config.toml
num_hidden_layers = 12
hidden_size = 160
vocab_size = 8192
norm = "layernorm"
norm_place = "pre"
norm_eps = 1e-06
bias = "all"
parallel_block = false
init_std_qkv = 0.0224
init_std_o = 0.0
init_std_down = 0.0
lr_mult_o = 1.5
lr_mult_down = 2.0
max_seq_len = 256
max_steps = 4740
MLP neurons of a small language model. Each row is named by its layer, matrix (up: input weights) and neuron, and shows model dimensions 32-159. Each number is 50 + 15 x the weight over its row's rms, rounded and kept within 0 to 99.
After each neuron's rows, "fires in" lists the words (lower case) most often at its 100 highest values on Wikipedia text that the model never trained on.

L7.up258:57 39 52 40 35 62 55 29 65 58 60 56 42 58 24 76 73 47 60 69 62 44 42 48 67 45 57 59 34 50 61 20 46 49 42 63 49 25 62 31 21 67 24 41 45 24 41 63 56 39 24 54 61 24 53 62 52 41 36 44 43 44 84 77 62 42 28 17 45 26 47 52 43 23 31 49 68 69 86 44 73 57 66 76 53 56 45 61 58 48 45 50 44 33 68 43 32 32 38 79 80 57 57 74 34 56 47 34 37 32 56 43 39 24 61 36 53 45 56 54 26 40 52 58 49 53 50 68
fires in: "in", "april"

L3.up376:48 32 64 35 70 68 53 30 43 34 56 67 33 79 44 30 42 41 67 58 48 42 39 41 27 76 75 44 54 55 67 84 58 64 52 30 61 25 37 58 81 23 25 51 48 50 85 68 71 23 63 47 65 44 62 51 64 79 50 42 81 64 38 44 45 48 61 47 46 59 66 45 49 52 59 56 53 41 62 64 29 48 44 42 65 51 44 23 26 37 46 58 58 26 58 31 49 37 32 55 49 50 61 21 46 55 26 18 59 55 57 45 67 59 40 32 54 30 38 65 63 56 59 73 27 51 61 24
fires in: "on", "during", "at", "an"

L3.up424:44 67 27 52 50 47 21 43 62 44 25 53 48 74 56 76 26 42 45 50 65 74 53 42 61 40 61 49 37 58 41 39 32 43 42 58 55 37 69 48 49 59 77 30 39 27 69 90 74 63 53 82 52 57 65 55 54 21 26 20 91 61 83 53 46 46 35 39 62 62 37 42 53 56 38 16 40 44 52 77 29 35 63 35 29 44 53 56 36 35 43 44 40 24 52 52 46 53 50 75 66 55 30 54 61 45 65 46 57 33 42 55 52 77 56 41 52 32 52 47 56 66 61 41 25 44 43 27
fires in: "that", "but", "admitted"

L4.up364:49 13 37 60 35 44 36 58 37 59 81 74 44 43 29 41 24 52 82 72 51 44 52 49 28 73 64 54 54 72 30 56 62 58 21 56 45 50 33 26 39 71 69 22 44 70 48 54 32 47 58 45 49 43 46 48 69 52 32 45 63 39 30 55 42 60 50 59 38 52 90 61 23 60 43 33 74 46 40 52 26 69 58 71 27 77 49 29 58 61 40 51 40 42 39 44 68 84 42 65 42 18 70 31 41 73 64 67 42 49 44 46 37 70 44 39 56 55 30 38 43 41 53 59 39 41 53 56
fires in: "of", "testing", "recording"

L3.up393:41 68 35 34 30 35 52 72 59 54 39 59 52 75 58 62 35 26 71 60 51 28 63 32 65 29 73 49 56 71 45 78 56 46 51 43 64 16 56 63 55 36 65 53 45 80 65 63 50 79 67 62 54 59 31 64 36 50 24 52 85 28 26 61 39 61 61 59 72 17 34 43 57 51 36 72 56 68 51 57 51 38 69 63 31 46 34 43 39 54 55 50 61 48 51 40 32 59 43 69 52 44 63 72 64 54 43 38 41 33 74 60 48 51 53 52 48 62 32 26 58 37 35 21 42 34 53 62
fires in: "out", "under", "recovered"

L7.up81:57 62 55 59 64 68 70 25 22 66 25 48 34 71 53 61 48 42 35 70 48 93 25 52 56 51 62 43 38 64 37 66 57 52 40 47 47 34 52 54 59 65 19 45 59 60 51 84 42 30 61 56 66 47 89 68 33 47 60 60 45 48 66 74 34 66 30 25 50 63 47 55 26 52 34 53 71 42 21 45 66 67 62 60 73 41 31 44 47 82 46 40 43 61 39 52 57 72 42 67 46 67 71 44 52 41 43 38 61 61 37 58 19 46 50 48 41 58 65 50 45 29 61 22 44 27 25 84
fires in: "and"

L3.up120:25 54 55 08 46 45 50 37 51 81 50 72 77 26 42 58 22 47 58 33 33 58 57 52 35 53 59 62 47 52 28 32 59 52 13 52 46 58 35 33 52 58 56 79 76 64 61 30 54 34 40 49 54 59 58 33 62 49 54 71 37 46 74 25 60 40 45 52 68 70 63 32 41 59 52 66 11 65 46 56 50 49 40 60 65 23 38 52 68 69 60 47 61 47 63 59 57 06 54 64 41 44 54 47 18 31 50 28 77 33 29 59 40 70 61 27 56 41 49 75 53 54 45 61 26 42 34 52
fires in: "during", "in", "released", "died", "population", "loan"

L5.up5:31 40 72 75 26 32 51 46 59 68 60 53 46 29 25 59 53 45 45 72 64 42 64 48 20 52 71 53 44 47 75 80 59 37 50 29 15 47 76 31 44 60 31 39 61 63 48 50 47 37 57 41 71 49 24 39 42 57 48 61 45 42 63 58 65 72 56 48 62 46 29 48 63 67 52 53 61 61 27 73 37 56 50 80 66 37 56 40 66 15 59 47 40 47 65 36 36 57 21 63 60 38 24 40 37 61 40 33 42 57 44 46 73 50 33 76 61 46 93 54 67 41 59 34 48 30 57 48
fires in: "s", "t", "why", "what"

L4.up328:36 54 51 54 44 41 38 49 68 50 36 57 63 56 73 61 99 38 54 38 45 51 56 29 74 49 59 36 40 68 51 60 61 41 37 29 65 35 37 54 38 38 35 65 42 55 43 17 76 40 79 39 24 44 58 49 48 72 30 41 66 65 21 61 59 52 73 52 31 37 54 21 37 40 35 72 30 53 41 61 28 62 43 44 37 70 50 61 46 68 34 31 68 59 70 64 76 61 66 52 58 28 54 70 45 60 69 36 68 46 45 56 83 58 61 45 44 61 25 49 76 30 17 78 57 57 42 63
fires in: "at", "in", "mi", "pounder"

L5.up520:21 42 53 27 48 50 46 63 43 72 37 52 51 57 51 65 17 61 81 65 39 41 55 67 66 38 72 83 54 47 41 40 48 42 30 52 20 28 47 52 46 66 31 34 29 72 54 90 44 44 48 61 46 21 46 51 52 61 55 06 67 48 50 38 46 59 47 49 83 47 79 52 54 76 46 77 44 59 68 46 50 42 43 57 28 69 57 25 41 48 56 88 46 46 41 45 39 51 48 66 37 57 64 66 46 48 46 56 33 59 44 60 28 43 52 71 44 36 75 55 48 46 33 49 42 62 52 39
fires in: "that", "such", "as", "including", "particularly", "except"

L5.up459:74 53 23 51 52 44 41 43 37 48 30 63 45 57 32 44 67 53 47 28 79 46 35 14 55 25 40 44 29 48 64 52 29 59 67 60 23 50 62 56 53 85 36 50 43 64 32 36 48 48 63 52 60 51 54 56 45 67 28 63 54 41 79 61 69 71 50 40 50 59 49 39 73 46 43 76 56 89 24 44 21 30 56 79 51 28 33 56 51 63 60 42 68 63 34 33 47 70 19 59 59 41 32 67 51 31 39 55 41 49 67 72 42 59 50 41 41 65 72 53 27 73 48 44 41 49 43 52
fires in: "she", "it", "there", "i", "you"

L5.up581:67 50 54 34 38 40 67 82 54 52 35 47 32 26 30 63 41 51 33 83 34 26 30 69 24 71 47 51 25 60 47 40 93 71 37 56 46 30 69 53 53 54 55 27 52 49 29 51 58 34 40 33 32 28 59 62 23 60 61 57 28 55 31 35 58 21 43 38 42 34 39 49 42 70 37 64 42 63 37 60 39 59 51 49 38 42 55 45 69 37 57 40 53 27 49 34 43 34 44 53 56 56 59 62 64 36 53 59 60 48 36 76 61 67 78 53 49 58 83 62 41 56 62 19 43 37 64 84
fires in: "women", "men", "it", "sinomicrurus", "sinfonietta", "pura"

L5.up144:56 48 41 52 45 63 65 46 60 47 60 71 50 57 50 74 53 33 64 17 69 27 60 38 46 41 78 44 56 52 57 65 47 02 54 19 44 63 39 42 53 55 37 29 65 85 48 35 55 28 28 34 10 59 51 48 53 46 59 73 39 40 64 46 54 52 66 55 53 72 63 46 49 53 39 76 12 61 58 75 27 52 48 41 50 60 39 39 35 38 67 65 54 57 55 37 37 52 39 71 41 65 48 48 42 59 54 39 52 53 66 43 54 18 42 21 37 27 34 46 74 40 66 64 37 76 61 63
fires in: "under", "for", "after", "following"

L7.up353:66 54 26 34 20 62 55 46 99 44 37 76 36 60 59 52 73 33 52 39 47 61 47 40 61 46 58 51 36 41 53 66 47 41 25 51 41 57 11 48 68 38 38 40 49 36 42 32 72 28 64 41 66 35 72 68 51 81 48 42 45 67 45 48 66 59 36 59 22 50 41 48 36 27 47 79 48 60 47 48 59 83 03 77 40 39 48 51 55 62 55 32 62 46 73 47 61 59 47 42 50 44 61 82 56 51 41 45 58 46 52 49 42 60 59 48 45 47 40 57 43 47 54 58 70 49 52 52
fires in: "at", "and", "in", "of", "among"

L3.up191:44 33 52 37 88 28 54 76 49 39 36 33 39 55 51 44 67 27 48 63 51 59 50 42 54 49 62 27 40 65 58 67 58 66 60 71 41 39 38 51 21 31 20 71 61 56 56 43 82 48 74 31 34 53 44 47 60 90 59 38 47 33 71 52 59 55 41 24 71 65 55 70 62 40 47 73 67 65 61 38 49 50 57 48 58 33 37 48 70 67 57 38 47 34 57 32 51 28 37 49 46 49 82 51 50 07 50 45 45 61 71 49 35 39 59 64 55 76 49 63 08 57 55 53 37 51 47 64
fires in: "she", "he"

L4.up445:44 52 75 41 58 51 55 20 48 66 44 66 74 14 40 23 66 45 47 40 39 38 33 39 65 37 67 24 61 59 37 17 53 56 78 44 54 37 74 36 34 56 37 38 47 46 77 56 38 61 43 80 52 47 37 58 64 64 53 42 39 44 70 50 75 34 50 61 51 33 49 58 75 69 56 67 58 57 44 63 42 56 39 88 55 12 53 76 66 68 39 56 62 54 47 79 45 64 53 48 32 42 42 44 48 44 46 35 13 50 55 03 51 78 52 49 41 32 47 41 45 57 82 43 61 51 55 45
fires in: "a", "more", "very", "too", "images"

L3.up215:66 43 41 44 37 70 39 33 50 41 43 56 61 54 17 45 63 47 40 41 65 46 48 43 30 57 51 55 53 41 47 80 45 51 59 48 40 52 51 55 55 59 63 29 56 19 56 29 24 44 38 74 36 42 20 51 29 65 59 62 62 48 40 46 75 45 31 46 08 62 33 53 45 44 40 67 26 61 64 63 39 31 36 70 80 43 30 87 49 58 52 41 50 65 45 67 42 39 32 55 58 35 53 44 38 33 77 45 19 64 48 48 48 48 42 52 45 43 87 56 61 28 62 53 30 64 57 99
fires in: "which", "that", "this", "there", "what"

L4.up406:57 66 44 50 47 22 34 38 55 58 37 38 47 72 73 23 61 49 47 55 48 50 42 43 39 71 56 47 59 50 61 32 43 67 42 53 61 55 59 60 77 65 61 66 62 43 56 28 64 26 68 68 39 47 52 62 58 21 67 62 78 40 62 35 67 53 45 45 81 44 64 51 57 42 31 21 68 72 58 53 49 59 65 36 40 47 48 45 41 51 52 41 23 99 61 45 41 44 83 78 44 35 40 47 67 68 52 43 36 30 43 83 39 51 60 49 43 45 53 59 61 62 18 35 77 28 36 28
fires in: "of", "first", "the", "highest", "were"

L3.up184:60 48 38 45 67 67 27 28 66 44 44 70 35 38 50 57 71 45 45 58 29 26 44 69 66 41 75 69 53 51 51 55 24 57 40 22 46 32 63 38 71 49 51 72 56 49 52 56 77 53 50 34 53 42 59 48 41 70 22 55 84 43 61 52 39 27 51 56 37 31 78 50 41 48 64 55 26 87 65 54 31 53 49 45 62 43 39 91 49 43 69 71 47 69 30 49 54 47 55 41 66 50 37 67 53 55 39 65 31 44 37 31 65 40 63 61 59 69 53 17 56 23 55 66 40 69 58 03
fires in: "division", "part", "line", "category"

L3.up635:19 49 46 57 32 47 57 55 75 67 47 41 50 42 59 57 73 32 44 55 56 41 49 32 35 67 47 51 64 40 69 35 36 44 33 36 81 40 24 53 45 56 35 64 50 75 79 60 65 46 51 47 57 47 25 52 22 54 66 42 47 55 43 69 66 20 42 56 38 50 98 61 60 63 50 46 56 41 33 64 37 57 64 39 00 30 59 15 85 53 42 53 49 52 33 38 35 68 42 45 46 55 47 46 54 73 42 37 52 49 46 23 47 64 47 56 54 46 47 45 88 74 67 43 58 25 32 27
fires in: "no", "of", "by", "either", "quite", "elite"

L5.up455:25 28 38 59 37 38 55 48 97 47 75 53 45 45 62 63 33 39 33 35 46 67 57 37 45 53 67 43 66 21 72 52 49 47 55 58 51 54 57 63 39 71 64 56 47 24 63 38 78 19 56 81 62 41 58 51 33 54 68 47 32 51 24 37 83 70 64 70 50 68 57 47 32 49 22 50 33 56 28 45 68 64 43 42 44 29 63 63 57 75 48 40 52 42 50 47 47 62 22 88 48 37 37 40 35 50 47 52 46 44 60 31 31 56 25 18 34 48 31 12 37 38 61 67 53 59 43 62
fires in: "of", "at", "with", "by", "for"

L5.up443:54 64 51 49 67 35 48 25 33 61 56 88 35 23 68 38 69 46 70 47 57 35 56 19 58 53 57 62 60 58 54 44 38 52 26 44 52 68 90 39 30 61 53 29 39 64 66 40 46 28 37 34 36 50 34 20 47 56 63 23 36 37 76 50 46 42 61 19 57 32 62 44 50 42 28 48 37 74 36 49 55 59 54 66 79 65 72 66 54 35 54 52 53 46 60 73 53 77 43 71 74 44 56 52 48 50 47 25 63 73 74 35 50 29 63 53 49 28 64 40 45 51 61 31 44 48 20 52
fires in: "until", "n", "april", "eastern", "early"

L3.up528:54 70 47 59 60 47 48 48 31 46 51 50 48 56 38 47 28 57 38 56 51 35 80 48 48 49 26 71 29 52 50 34 66 41 38 55 56 67 40 26 43 51 45 41 53 43 51 78 44 52 09 52 51 77 69 81 55 56 33 68 56 66 66 51 74 57 35 19 56 36 79 64 42 28 41 56 34 79 59 57 48 38 47 60 53 38 51 44 46 46 23 58 29 28 48 46 76 44 86 62 58 41 45 65 50 44 69 34 60 46 42 49 39 69 33 81 58 60 51 51 59 41 70 71 39 23 83 69
fires in: "that", "december", "involvement", "evil", "involves", "within"

L4.up468:34 40 34 58 49 90 40 56 80 63 72 39 58 38 79 36 49 29 83 56 62 51 53 41 40 60 48 35 55 68 32 65 42 38 38 53 26 60 18 77 44 40 49 33 24 51 46 32 76 70 59 65 34 44 37 77 76 71 29 41 73 54 39 54 37 54 65 44 49 44 42 49 68 36 43 52 55 41 61 49 43 71 63 20 61 67 47 75 56 29 40 34 38 48 33 48 58 71 29 53 57 36 20 50 77 42 40 25 32 53 50 28 44 64 50 44 66 55 54 81 43 31 63 35 59 54 53 27
fires in: "more", "eff", "less"

L5.up312:50 63 24 23 63 51 34 60 59 44 63 55 60 63 61 60 42 57 24 60 65 34 80 52 36 43 57 54 50 47 46 35 33 44 49 61 72 21 61 43 55 63 62 36 46 26 47 25 48 58 53 39 49 76 43 44 44 29 32 58 33 57 39 48 47 77 36 28 37 51 54 41 68 25 34 61 29 64 39 95 84 47 47 24 36 51 53 33 66 62 72 46 34 59 70 28 42 48 77 57 48 43 65 49 64 59 82 54 65 38 44 65 28 75 64 40 72 44 51 66 84 43 27 33 51 00 51 61
fires in: "of", "much", "what"

L5.up342:44 55 50 14 50 69 55 31 36 79 37 34 54 63 46 48 50 77 44 37 22 38 39 27 69 47 55 43 38 35 57 40 65 56 46 58 68 74 69 34 58 81 52 35 58 20 67 40 71 22 63 67 42 41 46 27 48 67 63 48 39 54 60 05 55 37 73 41 42 43 39 46 46 63 56 73 44 39 42 70 55 42 81 57 61 36 79 56 53 68 61 51 54 38 57 50 26 51 46 65 55 22 66 57 71 22 45 43 19 66 75 36 48 69 46 58 67 36 37 26 57 25 55 56 51 54 59 64
fires in: "of", "a"

L6.up556:44 46 50 33 71 31 61 34 54 56 55 69 30 92 40 90 39 23 36 29 08 55 61 35 39 87 47 66 23 55 28 54 54 30 48 52 59 51 40 53 55 78 72 34 45 72 45 44 38 46 61 63 66 61 34 24 52 45 55 55 76 45 63 61 58 66 54 63 43 53 69 67 57 49 50 27 30 56 55 74 54 71 28 52 41 49 52 51 59 38 48 31 62 40 38 56 58 44 42 62 64 44 49 37 45 55 65 56 47 62 52 66 32 56 49 50 58 54 28 46 41 50 17 90 54 28 43 40
fires in: "of", "3", "7", "0"

L7.up418:21 36 35 45 56 53 32 61 59 46 45 68 28 83 57 56 53 73 45 57 38 59 13 40 72 72 50 52 12 37 78 61 56 63 43 77 41 28 54 72 56 44 39 78 32 41 45 65 51 55 46 29 33 26 61 35 60 54 51 80 43 75 40 53 07 29 53 53 34 47 67 62 51 52 31 61 81 58 51 61 49 72 63 80 38 48 59 62 42 36 37 66 52 59 41 48 36 48 44 46 66 59 52 65 30 42 58 53 47 60 34 46 77 40 49 46 50 51 66 45 43 57 52 49 68 58 30 42
fires in: "an", "greek", "of", "american", "from"

L3.up172:42 56 63 38 63 44 43 26 18 42 44 51 58 37 45 74 39 54 54 62 48 65 30 46 47 99 81 38 35 58 77 89 64 56 45 28 25 52 39 30 36 44 36 56 51 37 62 47 49 35 53 47 49 44 88 61 84 48 65 63 42 41 72 41 42 47 59 45 45 34 58 59 48 56 21 35 59 54 25 50 37 64 52 52 41 50 45 54 49 39 47 69 72 52 57 37 64 37 22 44 57 31 30 53 34 47 36 41 72 56 65 52 52 53 66 61 52 62 49 54 67 48 56 69 60 59 51 64
fires in: "an", "to", "and"

L7.up412:54 60 41 15 49 39 48 44 70 43 64 29 66 35 63 43 66 33 18 44 52 67 75 46 51 58 52 42 51 52 43 76 44 37 44 67 56 44 71 57 42 77 25 25 26 58 39 38 32 42 47 45 63 28 44 36 47 72 36 36 67 65 30 52 72 78 69 31 46 67 37 45 47 53 57 58 36 48 39 33 50 63 41 55 49 36 63 71 42 63 51 17 50 65 50 71 57 50 35 45 78 30 43 65 58 57 39 74 85 51 54 76 71 49 50 50 70 55 33 59 33 48 36 34 53 27 45 58
fires in: "he", "it", "she"

L3.up601:29 36 67 54 88 36 50 57 66 66 30 51 36 72 63 39 85 49 39 40 62 64 60 57 47 69 38 73 49 62 65 75 53 50 58 68 35 36 55 58 25 62 58 24 60 10 71 53 56 52 61 43 57 58 43 61 52 38 68 71 61 34 12 54 70 52 61 39 59 51 66 77 60 53 30 34 27 56 38 48 65 50 63 39 36 61 38 53 55 75 48 46 34 40 64 37 43 48 36 60 48 43 48 63 35 49 40 59 60 39 58 26 48 63 21 37 55 49 48 16 49 53 25 27 23 39 31 65
fires in: "she", "they", "he", "there"

L4.up310:61 39 43 70 29 56 35 55 64 54 71 65 27 57 46 60 48 49 53 67 69 66 59 27 40 52 35 58 34 45 51 50 51 62 57 46 80 42 15 52 61 55 49 92 47 37 30 38 52 35 53 26 36 79 60 69 54 40 40 37 47 69 38 43 31 35 62 39 49 43 51 63 66 67 25 23 74 32 40 62 53 37 56 91 36 51 25 43 57 51 56 46 61 49 37 64 55 61 55 67 47 52 67 47 55 68 41 34 63 27 33 66 26 44 50 46 36 56 59 45 79 35 69 33 42 53 62 68
fires in: "of"

L5.up217:74 43 53 26 48 45 38 48 62 30 50 36 49 47 55 96 52 37 58 33 63 59 50 54 81 47 24 42 40 24 58 54 62 45 33 52 46 40 68 02 46 75 73 51 47 66 72 41 19 27 36 45 83 53 30 48 62 67 40 25 48 42 59 32 53 66 49 50 58 55 56 28 46 42 49 54 55 53 61 64 62 47 38 78 23 57 75 60 57 74 49 56 74 59 54 39 65 29 47 44 59 45 32 61 43 37 49 59 56 56 29 43 40 75 50 47 47 48 31 61 61 36 63 63 50 55 16 38
fires in: "of", "de", "at", "club"

L3.up235:43 41 30 48 64 45 53 40 65 92 53 40 32 45 79 90 57 50 22 32 37 44 37 35 37 43 66 54 40 30 68 32 60 43 66 48 96 49 24 64 42 60 54 65 48 43 52 47 47 47 57 40 36 45 55 50 35 60 59 51 55 68 64 57 20 68 58 32 60 42 45 64 48 81 40 23 53 59 54 90 50 49 71 59 34 29 79 17 70 43 65 55 56 63 63 60 52 44 69 56 53 64 36 45 66 87 53 34 58 61 40 53 35 55 69 34 35 53 28 55 39 62 45 27 29 14 35 47
fires in: "of", "by"

L3.up562:61 45 39 48 44 53 32 46 58 58 23 28 48 32 22 65 54 30 54 34 43 44 53 22 45 58 26 41 61 19 59 43 35 47 59 50 56 56 77 69 35 49 22 53 64 28 66 78 65 69 53 28 76 49 74 46 37 53 40 46 50 44 65 41 66 62 57 35 58 62 45 61 39 62 55 68 46 49 58 66 35 67 48 60 67 30 38 49 56 38 55 58 46 66 46 64 47 79 40 76 38 25 48 48 37 45 48 50 62 37 81 62 82 49 58 59 85 68 52 72 55 67 16 37 46 25 48 67
fires in: "also", "often", "apps", "and"

L4.up421:58 61 37 35 49 48 62 57 84 31 52 59 36 79 71 75 78 47 32 60 63 61 84 56 47 37 43 64 42 56 46 66 53 39 58 34 39 50 28 69 36 47 36 15 25 67 46 52 44 37 48 45 51 38 55 51 61 56 45 55 57 46 26 17 48 56 59 38 36 69 77 33 60 69 45 48 08 29 44 53 47 69 53 58 54 35 67 45 63 60 44 52 69 32 50 55 73 47 50 62 48 58 43 70 46 32 43 44 60 54 69 27 11 58 63 42 62 54 55 72 54 41 46 21 39 65 36 74
fires in: "on", "during", "following", "despite", "dated", "after"